{
  "num_hidden_layers": 9,
  "num_attention_heads": 10,
  "vocab_size": 50257,
  "hidden_act": "relu",
  "norm": "layernorm",
  "norm_eps": 1e-05,
  "init": "normal",
  "init_std_o": 0.00376,
  "init_std_down": 0.00376,
  "lr_mult_down": 1.5,
  "lr_head": 0.00562,
  "batch_tokens": 131072,
  "doc_mask": true,
  "max_steps": 12894
}
MLP neurons of a small language model. Each row is named by its layer, matrix (up: input weights) and neuron, and shows model dimensions 112-207. Each number is 200 + 40 x the weight over its row's rms, rounded and kept within 0 to 999.
Before each neuron's rows, "fires in" lists the words (lower case) most often at its 100 highest values on Wikipedia text that the model never trained on.

fires in: "also", "has", "was", "a", "is", "were"
L3.up2259,140,171,241,170,246,251,184,216,215,162,182,168,189,129,243,258,186,218,194,176,175,215,205,173,159,241,190,232,255,190,278,191,167,163,184,213,198,143,221,158,134,198,230,177,200,158,209,187,187,231,146,227,94,168,202,229,190,139,137,170,214,272,217,229,159,205,209,205,164,239,161,206,162,177,152,159,242,179,196,157,147,158,195,212,266,167,253,99,198,137,208,233,260,126,220,198

fires in: "the", "s", "its", "largely", "greatest", "by"
L3.up1356,232,154,84,226,189,131,178,223,199,202,202,204,193,185,152,230,208,193,187,226,213,199,218,186,195,245,136,247,236,168,204,277,155,280,118,130,253,179,175,118,287,187,166,316,201,262,208,181,155,217,249,193,191,162,158,286,237,279,155,229,211,154,121,184,204,220,196,175,163,234,245,218,245,142,189,247,168,196,199,201,328,150,181,229,271,164,169,190,230,125,212,189,207,166,123,195

fires in: "the"
L3.up1253,215,172,203,272,165,277,194,183,182,206,233,226,202,129,239,164,268,141,197,288,209,117,164,214,213,197,116,215,188,267,235,179,208,268,228,263,227,225,224,198,242,207,224,136,245,236,204,191,204,118,173,251,213,191,188,201,193,197,271,187,236,175,244,162,159,207,251,223,256,192,249,164,229,188,228,251,201,212,255,202,161,201,194,181,186,167,123,167,258,198,233,194,236,174,186,128

fires in: "its", "his", "s", "their", "her"
L3.up585,216,195,203,250,220,209,164,160,169,164,198,168,270,217,305,219,205,230,139,280,188,186,191,145,135,288,126,222,237,183,222,142,188,235,219,162,205,228,230,237,128,262,151,212,242,171,167,232,231,153,181,229,255,198,235,213,250,149,161,220,185,270,176,153,191,167,185,172,188,262,199,140,191,190,223,223,215,260,162,141,205,211,177,187,177,189,290,160,206,231,239,162,174,136,161,147

fires in: "was", "is", "the", "be", "s", "not"
L3.up224,164,256,293,190,242,192,225,151,140,289,217,167,237,175,128,228,270,234,152,207,205,164,239,212,170,205,160,204,246,276,179,192,232,133,265,218,228,222,163,213,176,153,274,207,247,224,278,233,226,84,209,129,232,198,202,195,217,176,219,172,202,128,186,187,268,294,177,194,226,127,235,203,280,187,219,197,148,197,145,189,184,202,215,190,250,221,239,215,153,244,184,210,197,196,161,233

fires in: "under", "the", "on", "by", "to", "a"
L3.up1139,161,183,215,188,206,224,256,174,168,180,115,202,203,117,206,216,215,138,157,228,150,251,190,271,176,199,188,192,176,225,243,246,188,171,240,275,218,219,187,240,204,181,249,134,247,172,198,229,184,263,152,195,169,203,172,221,211,139,232,202,245,165,240,211,201,222,186,139,209,239,148,202,163,214,262,217,160,168,162,195,146,188,169,145,202,192,178,211,214,203,210,197,187,175,173,181

fires in: "but", "however"
L3.up2088,171,199,200,201,179,207,173,206,236,161,274,117,217,179,211,185,247,159,211,215,201,218,170,186,170,237,164,235,203,298,221,152,242,229,202,210,225,249,246,211,270,175,237,149,219,157,174,128,164,244,197,234,224,207,224,222,199,158,202,237,167,165,192,201,154,189,155,191,180,125,281,206,279,139,197,202,203,162,193,246,197,105,124,208,148,204,181,223,175,223,233,145,249,139,183,143

fires in: "s", "that", "its", "said"
L3.up1709,258,205,203,161,261,169,166,184,146,202,166,196,204,205,217,179,198,190,213,175,107,204,203,266,185,172,237,311,160,170,204,172,270,217,219,219,185,258,174,226,176,215,278,206,223,179,265,226,219,192,212,165,197,163,168,196,238,224,203,231,155,193,214,187,190,198,136,204,187,204,210,215,176,200,195,118,249,182,218,131,209,221,198,191,212,213,174,220,225,206,143,211,243,258,150,231

fires in: "his", "her", "its", "he", "their"
L3.up2414,169,190,249,212,69,162,225,187,195,251,257,204,211,135,257,137,214,269,184,157,132,253,260,228,163,242,65,242,185,226,233,146,223,248,195,265,255,223,148,217,217,230,173,267,205,212,190,242,178,172,205,173,178,253,214,242,223,204,122,193,158,222,216,234,209,124,190,210,188,205,145,203,248,210,185,168,149,129,187,270,170,243,193,207,241,188,271,198,155,176,210,245,171,208,169,154

fires in: "the", "a", "an"
L3.up120,194,183,176,165,273,204,231,191,233,253,207,246,144,188,170,169,168,203,186,246,323,211,225,189,182,211,154,188,219,185,195,178,206,220,194,315,183,170,229,179,144,216,185,162,192,223,175,194,223,121,237,223,207,163,225,215,236,183,203,157,156,205,191,195,180,195,163,194,235,226,164,153,262,206,206,249,195,237,296,272,160,202,157,226,180,210,104,220,158,189,206,180,239,172,222,124

fires in: "the", "a"
L3.up1125,161,162,204,226,229,170,130,191,257,210,170,205,202,200,249,243,262,182,195,186,186,198,220,206,223,267,222,187,230,185,140,179,232,248,211,198,201,209,140,127,236,207,160,227,250,230,248,200,185,181,164,170,255,262,157,196,179,136,279,188,249,91,175,277,150,232,214,202,186,93,182,198,184,202,184,257,191,184,223,212,166,142,230,201,148,239,141,173,237,267,219,226,263,147,148,282

fires in: "to", "by", "from", "at", "de"
L3.up2367,239,200,161,257,242,166,227,218,185,181,208,265,180,190,135,127,228,208,170,226,168,174,160,188,180,255,177,152,199,229,175,250,235,230,234,187,132,161,270,221,247,164,190,165,169,166,310,221,198,251,171,257,207,206,148,168,207,197,242,156,214,225,254,186,193,207,219,266,177,225,178,281,201,220,195,218,195,228,139,149,233,184,217,243,135,159,293,196,215,171,183,114,280,217,210,172

fires in: "has", "have", "had"
L3.up68,230,175,157,173,232,225,250,141,209,163,143,166,253,157,145,186,155,202,227,100,224,193,200,142,254,224,153,217,127,234,254,207,227,195,145,200,244,175,200,199,168,279,220,175,179,179,228,249,209,195,224,188,196,142,181,203,244,227,204,208,200,184,138,197,236,176,218,166,221,229,227,227,188,206,246,235,242,153,246,166,269,197,215,207,193,173,220,147,140,188,244,256,233,149,235,131

fires in: "the", "for", "in", "to", "on"
L3.up2336,217,231,75,227,145,203,163,217,251,160,195,214,151,220,211,195,285,165,237,145,219,134,187,97,163,182,155,215,261,272,285,219,252,238,224,167,122,214,182,111,191,211,169,177,209,227,241,207,151,235,164,175,249,158,105,251,202,207,238,162,182,155,143,170,251,199,285,277,199,167,199,236,141,161,179,246,173,220,190,174,207,177,210,209,194,239,195,137,196,233,190,203,147,199,210,211

fires in: "or", "and", "l", "to"
L3.up1360,287,200,162,218,202,200,182,227,233,199,237,147,188,136,280,210,238,160,171,253,135,222,225,188,126,219,186,202,139,242,211,241,192,207,134,192,171,173,244,243,149,160,193,186,199,136,149,184,253,203,176,169,266,230,202,212,200,129,212,273,243,241,201,160,163,259,211,219,193,242,212,183,181,215,183,240,249,185,200,148,202,183,137,169,218,134,210,122,214,227,249,205,207,177,187,165

fires in: "the", "of", "from"
L3.up1373,175,97,132,237,189,175,224,281,185,234,301,179,233,194,189,236,248,198,156,230,235,240,197,179,185,142,179,173,239,165,160,173,229,137,247,114,138,142,132,179,173,170,251,182,194,203,261,156,163,242,182,251,203,203,165,191,190,201,211,95,160,228,228,235,217,140,153,214,248,175,222,285,198,252,171,138,171,212,210,216,222,170,234,182,166,158,181,171,154,201,251,203,233,237,246,256

fires in: "a", "aphasia", "aura"
L3.up2012,181,236,190,242,141,262,128,250,230,128,214,142,212,178,162,217,179,261,214,210,171,203,170,188,193,227,253,219,219,195,187,207,204,261,143,240,119,244,226,216,163,225,185,124,212,259,151,160,198,209,99,178,218,94,200,209,179,176,203,227,198,254,225,280,234,258,188,139,185,166,134,165,163,242,168,182,215,143,197,173,211,204,257,188,176,218,123,274,205,278,236,142,223,246,95,213

fires in: "the", "at", "on", "to", "within"
L3.up688,201,184,158,198,188,159,216,235,152,170,202,129,154,132,306,254,197,262,186,224,238,174,160,226,168,197,189,263,198,244,178,314,140,232,255,244,204,252,198,162,225,193,264,162,183,285,207,225,179,246,189,185,196,197,222,231,211,229,182,177,137,150,159,92,179,204,213,176,146,232,145,201,164,226,231,157,204,172,135,257,218,240,194,231,136,193,186,235,213,118,241,207,222,202,205,191

fires in: "the", "s", "most", "first", "second"
L3.up1929,144,174,182,196,220,143,164,187,186,225,178,219,180,246,236,188,295,196,197,189,239,183,226,168,213,214,187,175,182,143,291,205,115,171,210,251,133,218,185,176,113,234,149,285,209,218,258,228,261,221,177,219,200,209,206,181,218,211,209,202,118,210,209,179,256,198,177,245,173,139,232,150,254,149,187,259,254,227,214,190,194,188,210,256,144,239,205,223,214,232,135,241,202,299,174,204

fires in: "how", "what", "that", "when", "while"
L3.up1772,206,298,230,192,194,262,153,238,159,179,222,235,266,210,251,163,243,199,140,180,217,137,174,167,205,240,187,234,162,215,187,185,127,163,188,247,165,189,284,190,215,165,207,195,204,154,192,160,176,182,173,196,193,222,167,170,136,156,251,165,243,202,190,168,226,232,235,108,245,226,191,159,237,235,270,196,172,175,252,239,136,209,144,194,222,257,208,266,143,201,188,259,208,157,245,213

fires in: "on", "during", "in", "their", "a", "as"
L3.up349,159,230,227,228,185,221,202,200,291,211,173,188,232,213,192,174,178,164,240,158,170,243,212,233,158,250,136,167,281,191,180,178,159,207,276,165,209,152,182,214,169,183,183,309,129,240,204,226,219,236,111,161,209,138,195,239,261,234,198,154,172,177,126,186,197,209,200,208,284,193,209,216,191,244,152,240,228,159,139,206,173,215,144,165,173,164,196,124,187,201,176,257,249,214,154,189

fires in: "a", "two", "2", "first", "3", "had"
L3.up2159,214,201,217,158,205,252,205,186,178,218,261,112,252,207,166,213,207,292,221,265,134,248,98,191,211,222,240,243,192,202,227,156,122,158,150,202,122,215,216,224,217,213,232,125,213,177,254,204,181,253,184,174,217,185,175,187,187,197,212,211,232,182,224,199,139,153,196,148,178,271,216,187,143,184,184,193,126,131,201,170,215,249,230,160,212,221,188,197,243,137,229,166,197,233,115,237

fires in: "the", "a", "in"
L3.up1476,143,180,201,203,169,186,227,204,212,176,223,165,232,201,198,210,143,187,164,241,169,212,172,159,218,198,197,204,170,143,194,191,151,220,145,224,225,262,204,178,143,219,157,147,242,231,253,188,263,199,221,214,216,135,206,107,193,183,148,241,236,170,222,211,242,167,235,211,220,230,195,238,197,170,198,202,123,200,115,177,227,195,241,216,172,228,188,182,276,235,209,159,232,179,220,207

fires in: "the", "became", "becomes", "as", "renamed"
L3.up1824,166,214,178,275,177,221,226,216,213,190,193,226,279,213,230,174,172,210,155,189,212,128,165,151,220,211,238,145,145,201,205,196,229,194,164,123,261,159,195,290,150,203,194,281,154,203,196,143,276,237,200,157,135,184,168,152,190,167,229,216,241,172,248,276,244,137,226,98,234,249,198,227,223,206,199,166,171,237,244,118,155,177,169,182,179,229,245,191,180,193,221,243,241,246,200,252

fires in: "only", "to", "cyparissus"
L3.up770,156,212,236,215,182,279,215,236,181,241,201,231,180,180,230,269,221,193,141,228,213,214,210,323,120,236,180,224,231,258,223,208,137,196,298,167,247,245,174,143,182,156,173,181,196,237,182,192,155,164,168,154,239,194,254,235,243,147,217,177,248,141,233,176,264,198,230,184,217,219,184,148,264,215,226,245,219,165,283,285,225,212,255,267,180,182,173,151,195,215,171,256,168,238,258,194

fires in: "of", "the", "s"
L3.up2318,161,252,105,211,227,234,218,177,173,204,184,170,213,269,181,233,192,177,228,154,167,153,123,212,191,242,186,200,228,132,138,217,190,212,158,167,224,177,181,196,233,95,213,198,164,228,260,175,169,248,175,243,257,208,201,295,208,232,172,270,272,183,234,204,205,135,237,149,262,251,122,257,121,224,253,184,231,89,188,161,276,226,129,179,163,222,222,204,164,203,323,233,226,183,175,163

fires in: "was", "is", "were", "are"
L3.up833,222,250,211,207,250,252,169,92,122,240,143,169,227,231,164,233,311,189,195,244,246,232,227,232,178,207,183,177,284,273,191,235,271,197,224,209,84,219,208,178,247,184,182,210,172,216,170,112,173,137,222,162,189,245,165,221,167,221,293,212,152,289,179,148,154,259,226,205,167,142,210,293,259,139,222,164,220,197,270,196,176,153,226,139,177,205,167,163,211,253,270,226,197,191,269,204

fires in: "later", "now", "2026", "2024"
L3.up467,97,260,236,190,239,238,137,172,272,203,114,207,187,158,207,191,185,241,172,246,229,107,249,157,150,147,120,175,150,218,271,119,195,241,162,143,179,181,263,177,164,255,131,194,199,159,158,249,183,192,282,144,120,164,233,191,216,149,191,277,244,238,209,135,192,206,225,161,208,203,194,147,192,194,218,162,163,208,246,189,154,211,148,166,201,138,233,85,183,176,251,195,196,194,176,232

fires in: "not", "but", "to", "never", "the", "however"
L3.up603,178,198,231,245,228,218,239,216,256,206,199,188,259,216,203,166,196,222,253,203,173,194,246,258,191,236,175,180,202,191,218,146,170,165,227,198,230,150,229,156,229,199,147,166,207,159,129,146,205,202,204,260,147,201,120,164,163,174,229,154,197,173,197,257,244,191,244,221,150,187,153,255,146,177,190,156,177,225,276,242,272,200,167,232,186,176,239,193,193,202,268,188,143,115,208,263

fires in: "he", "was", "she", "a", "were", "the"
L3.up2112,232,222,244,279,232,189,156,253,154,162,198,155,202,207,149,218,205,204,128,217,229,214,172,199,174,276,161,259,302,130,180,137,267,216,196,252,177,235,194,202,184,231,241,199,188,128,194,249,230,207,186,233,171,228,161,223,215,201,140,170,239,183,186,161,158,258,216,233,192,224,165,209,228,175,145,213,180,237,188,122,231,199,214,189,228,154,274,218,209,249,143,209,192,201,257,148

fires in: "of", "with", "on", "to", "near", "featuring"
L3.up306,219,288,199,233,190,216,240,175,240,157,191,203,175,192,241,219,222,210,144,189,157,150,277,226,206,247,169,173,254,152,292,166,183,207,145,153,226,143,210,121,214,181,234,281,155,172,283,207,125,217,172,204,252,213,177,257,191,147,202,199,182,186,219,186,232,166,267,195,201,206,238,256,202,230,212,211,180,190,220,142,190,236,189,196,229,193,229,188,209,238,213,258,205,161,232,198

fires in: "the", "its", "in", "a", "through"
L3.up411,170,255,221,185,189,214,196,238,200,194,113,240,225,242,168,245,213,179,184,169,168,159,244,199,187,183,179,262,131,194,194,242,179,169,197,269,200,224,193,216,180,232,211,300,197,197,196,153,157,249,166,216,242,228,200,242,260,160,248,208,167,151,239,172,168,265,178,157,245,255,128,153,226,311,210,277,141,187,153,179,148,244,202,234,138,145,216,210,249,129,210,250,149,185,216,202

fires in: "to", "by", "on"
L3.up2447,194,222,194,185,165,252,137,216,256,186,272,169,247,277,154,257,352,218,114,149,179,312,171,150,148,218,183,223,135,164,220,219,157,242,169,223,218,161,256,166,250,193,180,248,202,154,227,233,193,229,235,173,208,100,157,225,125,252,185,179,229,195,198,154,141,233,321,172,218,249,190,194,218,231,102,217,137,178,160,203,149,186,190,192,184,203,223,148,179,152,181,167,198,261,262,229

fires in: "an"
L3.up1872,232,245,172,222,216,191,175,209,294,239,165,130,222,210,106,144,228,202,244,218,155,257,181,211,241,245,214,270,160,256,198,198,162,164,233,144,197,177,204,235,204,248,178,212,154,193,250,217,152,232,228,164,213,257,296,244,167,239,265,159,197,150,177,207,244,141,190,179,235,204,218,281,199,194,170,193,165,191,223,185,119,175,165,203,205,206,196,225,221,196,184,181,126,149,219,171

fires in: "his", "s", "brother", "dart", "husband", "bipartite"
L3.up887,250,193,146,232,218,259,186,213,126,222,261,241,166,191,245,125,197,168,257,189,91,193,231,176,148,236,181,208,230,227,222,207,214,244,193,217,288,183,218,196,189,239,137,212,188,249,191,212,229,261,179,221,165,154,240,226,188,186,291,185,128,240,202,172,174,186,240,156,103,184,204,143,215,232,229,179,216,149,161,143,211,200,195,221,176,110,208,230,225,193,225,218,247,197,198,213

fires in: "their", "his", "her"
L3.up181,283,229,183,209,227,184,211,168,199,220,175,252,210,181,230,145,142,192,218,151,200,188,223,208,226,222,263,173,179,153,172,204,233,202,206,263,279,222,216,231,211,276,142,231,142,196,214,162,299,150,220,169,254,149,206,203,233,177,262,160,205,160,218,287,218,181,180,208,229,158,173,181,234,219,175,225,153,172,227,154,160,276,173,201,277,176,247,154,123,173,251,206,224,189,225,160

fires in: "an"
L3.up109,198,218,240,216,232,221,226,203,218,232,240,218,199,138,165,198,252,180,164,151,249,261,127,235,188,249,210,206,213,302,203,240,182,131,222,166,134,250,163,169,226,250,236,226,234,98,217,226,227,236,250,220,239,224,238,260,114,225,210,145,185,201,133,220,292,198,177,193,197,123,193,186,163,170,214,239,226,175,172,153,172,259,157,184,184,125,255,184,180,225,222,220,147,199,199,267

fires in: "his", "as", "after", "the", "s"
L3.up397,218,198,250,174,197,160,183,162,154,226,200,169,193,185,166,174,195,202,236,143,224,243,232,263,228,271,137,186,221,171,164,225,260,225,207,220,298,168,220,202,184,233,195,133,223,174,136,159,185,202,145,136,192,207,205,233,201,175,203,244,181,233,262,207,164,181,112,225,201,237,169,178,181,222,201,281,192,109,229,195,175,201,225,161,217,222,194,205,215,123,147,115,179,189,176,197

fires in: "the", "from", "to", "of", "his", "its"
L3.up465,186,197,117,130,124,192,194,128,208,228,156,233,236,268,168,225,187,164,207,209,252,182,186,160,235,224,222,219,152,242,209,175,201,224,174,119,132,184,200,282,193,307,223,253,111,239,159,232,179,232,250,213,189,151,220,263,235,242,216,226,239,250,188,248,158,230,185,245,118,150,156,199,188,173,196,210,204,215,218,208,230,176,213,161,254,186,167,240,158,135,213,226,145,192,148,232

fires in: "the", "s", "a", "his"
L3.up740,174,217,142,222,173,211,120,149,163,159,270,209,188,208,156,180,150,128,224,130,197,125,104,129,172,183,153,154,275,211,228,151,196,228,207,182,179,180,194,224,189,209,215,170,272,190,230,93,225,241,211,198,214,243,179,200,213,185,243,258,214,225,244,193,169,152,237,211,219,159,210,163,197,133,206,207,206,175,242,178,235,238,175,195,203,197,214,284,203,198,198,230,206,164,152,202

fires in: "were", "these", "many", "that", "are", "some"
L3.up2200,218,201,156,188,238,132,135,247,200,166,208,230,174,154,245,180,209,236,208,212,234,163,192,201,192,206,158,214,153,226,216,183,176,201,213,210,169,113,247,183,209,238,186,232,295,217,175,209,185,170,148,178,242,181,136,224,269,210,210,270,234,283,206,159,286,204,198,205,252,172,232,304,201,177,228,172,274,150,166,232,203,233,183,149,253,146,107,212,229,166,204,153,109,225,202,218

fires in: "to", "that", "using", "used", "he"
L3.up1620,279,202,213,217,177,196,136,186,211,160,200,171,168,161,135,228,145,178,179,216,195,140,147,236,136,169,222,145,189,214,257,125,165,186,206,176,176,231,267,215,230,194,163,137,145,208,198,247,197,174,231,179,177,207,172,193,148,234,214,248,209,214,236,189,203,245,223,182,203,220,226,218,276,218,215,177,181,131,149,155,221,206,220,245,201,144,235,214,220,186,179,140,161,196,259,226

fires in: "s", "its"
L3.up1396,238,232,239,209,235,122,193,228,199,162,145,273,257,186,251,200,284,112,203,232,186,173,215,249,226,229,217,189,190,216,202,146,255,234,211,216,133,131,206,167,134,183,210,214,220,182,166,180,124,149,176,246,225,121,184,206,243,141,208,254,218,165,270,149,222,178,203,225,238,188,170,202,180,171,181,181,190,221,194,215,210,219,215,168,147,227,270,95,245,229,191,139,212,176,178,149

fires in: "with", "the"
L3.up1434,161,177,196,213,241,231,326,185,211,144,237,178,238,257,127,165,163,198,189,213,249,207,206,237,196,209,240,174,194,134,217,221,224,253,184,211,197,203,256,159,211,282,141,233,215,197,117,160,198,195,158,224,277,195,113,208,258,134,194,128,182,278,237,191,188,222,205,232,235,178,198,139,263,210,198,262,263,171,218,206,246,184,243,206,125,205,181,205,168,172,222,253,181,149,246,210

fires in: "to", "of", "other"
L3.up732,232,179,243,188,191,237,159,234,163,174,199,139,255,265,173,230,200,183,226,176,234,179,157,197,226,159,219,200,162,250,218,192,221,161,173,189,167,201,239,199,239,175,160,203,184,284,181,189,235,239,215,234,196,254,262,195,177,186,147,198,167,220,156,218,181,260,273,159,171,179,218,192,214,160,220,204,245,140,238,284,224,153,184,216,141,160,176,173,203,140,184,140,221,236,213,229

fires in: "the", "a", "s"
L3.up1418,161,299,213,151,246,145,155,252,170,210,208,244,224,174,246,240,207,270,240,195,210,265,149,230,209,192,243,164,227,225,198,203,168,310,255,178,233,254,234,168,167,132,215,281,248,236,215,163,289,230,173,180,166,168,172,217,179,134,183,196,191,201,185,281,197,229,172,201,215,159,171,183,176,132,174,304,259,288,237,206,182,164,213,179,138,199,193,226,203,170,225,178,169,189,153,219

fires in: "but", "before", "not"
L3.up780,170,243,184,206,216,194,178,178,214,208,222,167,207,167,208,174,168,261,212,166,231,255,211,215,172,259,199,178,241,209,180,171,269,203,173,193,177,225,209,167,214,184,210,229,188,211,160,199,193,202,241,173,289,175,191,140,204,150,239,249,146,137,246,229,217,215,183,200,225,233,193,257,228,157,207,130,182,224,176,181,209,172,210,233,184,195,187,152,144,189,187,181,156,196,162,166

fires in: "that", "which", "only"
L3.up2281,178,197,168,266,255,163,157,164,235,183,267,160,179,131,204,166,293,211,118,211,205,214,172,214,237,221,161,225,240,248,245,277,154,193,167,240,189,167,273,186,202,155,268,179,174,192,190,177,191,152,152,196,167,224,222,145,258,221,198,275,174,239,251,178,247,187,200,191,204,217,214,258,250,148,215,213,211,156,274,216,263,219,165,219,237,211,243,226,150,178,165,221,147,191,295,258

fires in: "the", "its"
L3.up2377,209,193,178,135,176,145,183,159,211,224,179,234,270,257,182,180,209,194,262,161,157,78,225,289,229,182,168,193,202,177,191,193,268,197,196,148,193,195,213,311,191,240,166,235,196,202,174,190,147,255,200,233,261,174,205,152,141,176,278,197,145,251,220,249,170,146,240,143,201,248,201,223,182,209,215,186,172,122,289,254,207,212,195,130,175,153,196,199,187,164,233,218,207,178,239,159

fires in: "as", "became", "becomes", "former"
L3.up981,208,169,223,187,243,235,223,200,162,237,133,204,190,168,223,143,214,183,275,221,143,257,192,227,175,168,236,119,173,209,284,132,138,188,140,202,266,97,195,221,206,222,210,145,107,229,132,218,188,206,251,195,230,109,133,205,202,180,223,174,202,164,205,209,258,195,217,114,246,163,199,188,219,189,201,238,176,234,208,180,214,174,252,146,191,193,237,221,152,158,165,229,226,216,210,225

fires in: "the", "e", "he"
L3.up417,187,185,190,264,144,181,227,181,239,212,228,229,174,185,230,82,217,164,204,157,198,107,238,200,216,210,199,217,238,232,195,246,254,186,154,174,187,157,175,185,154,220,115,213,127,77,170,235,220,232,183,181,226,148,209,210,206,254,217,234,204,232,231,231,206,248,183,237,241,211,171,185,164,219,198,225,226,157,231,263,200,233,182,231,145,204,159,164,197,132,202,149,231,154,125,176

fires in: "on", "the"
L3.up1382,234,255,164,198,225,260,209,235,202,222,158,147,226,187,136,208,231,187,191,161,222,196,173,242,212,265,263,220,123,177,249,152,150,215,159,283,227,207,190,209,184,211,188,187,209,151,199,214,247,196,219,137,153,232,222,224,163,232,228,129,251,214,152,136,193,227,239,216,195,209,169,210,207,164,150,174,164,240,226,254,187,199,212,240,151,251,269,185,207,255,216,214,116,92,196,290

fires in: "is", "are", "has"
L3.up1202,238,191,292,202,232,171,124,150,174,247,179,208,265,175,180,171,248,136,136,181,203,211,235,212,140,147,243,196,216,190,237,236,208,226,174,103,245,247,223,219,252,223,243,157,184,244,225,190,156,131,239,171,200,190,167,276,218,202,251,231,146,233,254,270,197,226,211,78,169,201,173,245,170,181,224,259,132,139,188,236,142,200,194,132,158,191,189,140,193,220,225,225,72,266,226,195

fires in: "the", "at", "on", "s", "under"
L3.up2433,220,301,174,184,204,109,220,234,256,193,177,205,170,209,225,215,193,251,198,270,244,198,180,215,182,221,159,173,146,147,214,241,177,158,233,238,250,211,248,173,224,142,167,260,203,183,196,175,200,217,216,209,157,189,109,154,132,204,218,235,171,160,208,184,160,240,235,151,230,284,157,208,185,180,111,201,223,289,157,225,197,203,257,193,148,291,221,231,235,217,141,225,200,161,180,154

fires in: "his", "him", "her"
L3.up406,225,241,224,182,167,251,139,253,194,219,166,197,208,214,334,196,218,178,232,200,153,235,225,245,199,249,181,223,202,194,274,219,150,226,222,194,146,198,179,153,238,189,146,211,264,198,201,169,277,209,152,215,247,197,169,215,230,242,183,184,178,294,271,179,234,231,247,232,155,272,158,185,164,164,243,219,141,214,217,110,151,199,164,155,241,155,165,180,195,223,228,190,164,187,227,158

fires in: "the"
L3.up317,250,224,147,220,186,213,212,161,136,176,184,181,202,248,229,229,167,247,172,190,220,266,188,177,197,224,306,199,202,254,204,264,162,237,206,157,209,222,163,171,210,165,156,190,168,138,190,198,167,277,182,190,175,201,178,232,140,174,263,181,240,220,165,181,102,202,237,161,241,180,209,219,155,240,148,227,191,118,242,195,244,178,128,193,203,168,178,172,180,166,268,213,223,133,141,205

fires in: "various", "other", "several", "pedan", "new"
L3.up1507,177,179,201,247,185,227,257,257,244,167,164,231,185,181,181,208,121,136,172,174,159,206,224,214,189,155,213,198,181,175,208,286,186,230,190,159,228,191,182,161,220,205,184,140,149,254,204,202,165,215,194,278,171,156,258,220,224,181,141,204,202,171,166,219,192,188,257,122,215,212,247,175,217,165,269,239,236,163,256,181,190,211,259,159,210,135,239,234,189,148,174,162,197,172,160,188

fires in: "and", "or", "his", "of", "the"
L3.up348,187,165,216,219,129,205,260,215,172,180,181,156,239,198,245,184,204,147,145,215,156,169,158,171,209,183,181,201,206,282,191,212,206,212,171,158,189,197,202,177,114,186,238,261,204,188,135,161,162,188,209,178,133,237,262,152,217,224,126,249,291,207,182,191,179,146,201,187,246,200,187,235,193,239,166,168,253,130,230,176,223,197,165,141,187,219,192,138,195,197,169,223,192,240,121,217

fires in: "the", "of", "in"
L3.up1880,172,206,184,289,113,191,161,202,187,236,209,166,226,227,198,208,176,250,199,191,113,180,181,208,194,220,179,238,188,221,269,186,264,172,198,244,202,164,187,220,209,222,233,284,197,265,185,182,159,158,174,212,139,162,173,184,236,208,225,231,232,278,182,242,188,213,227,170,234,199,201,245,181,212,217,187,189,160,242,251,183,191,223,238,185,159,159,150,140,183,190,229,182,266,243,243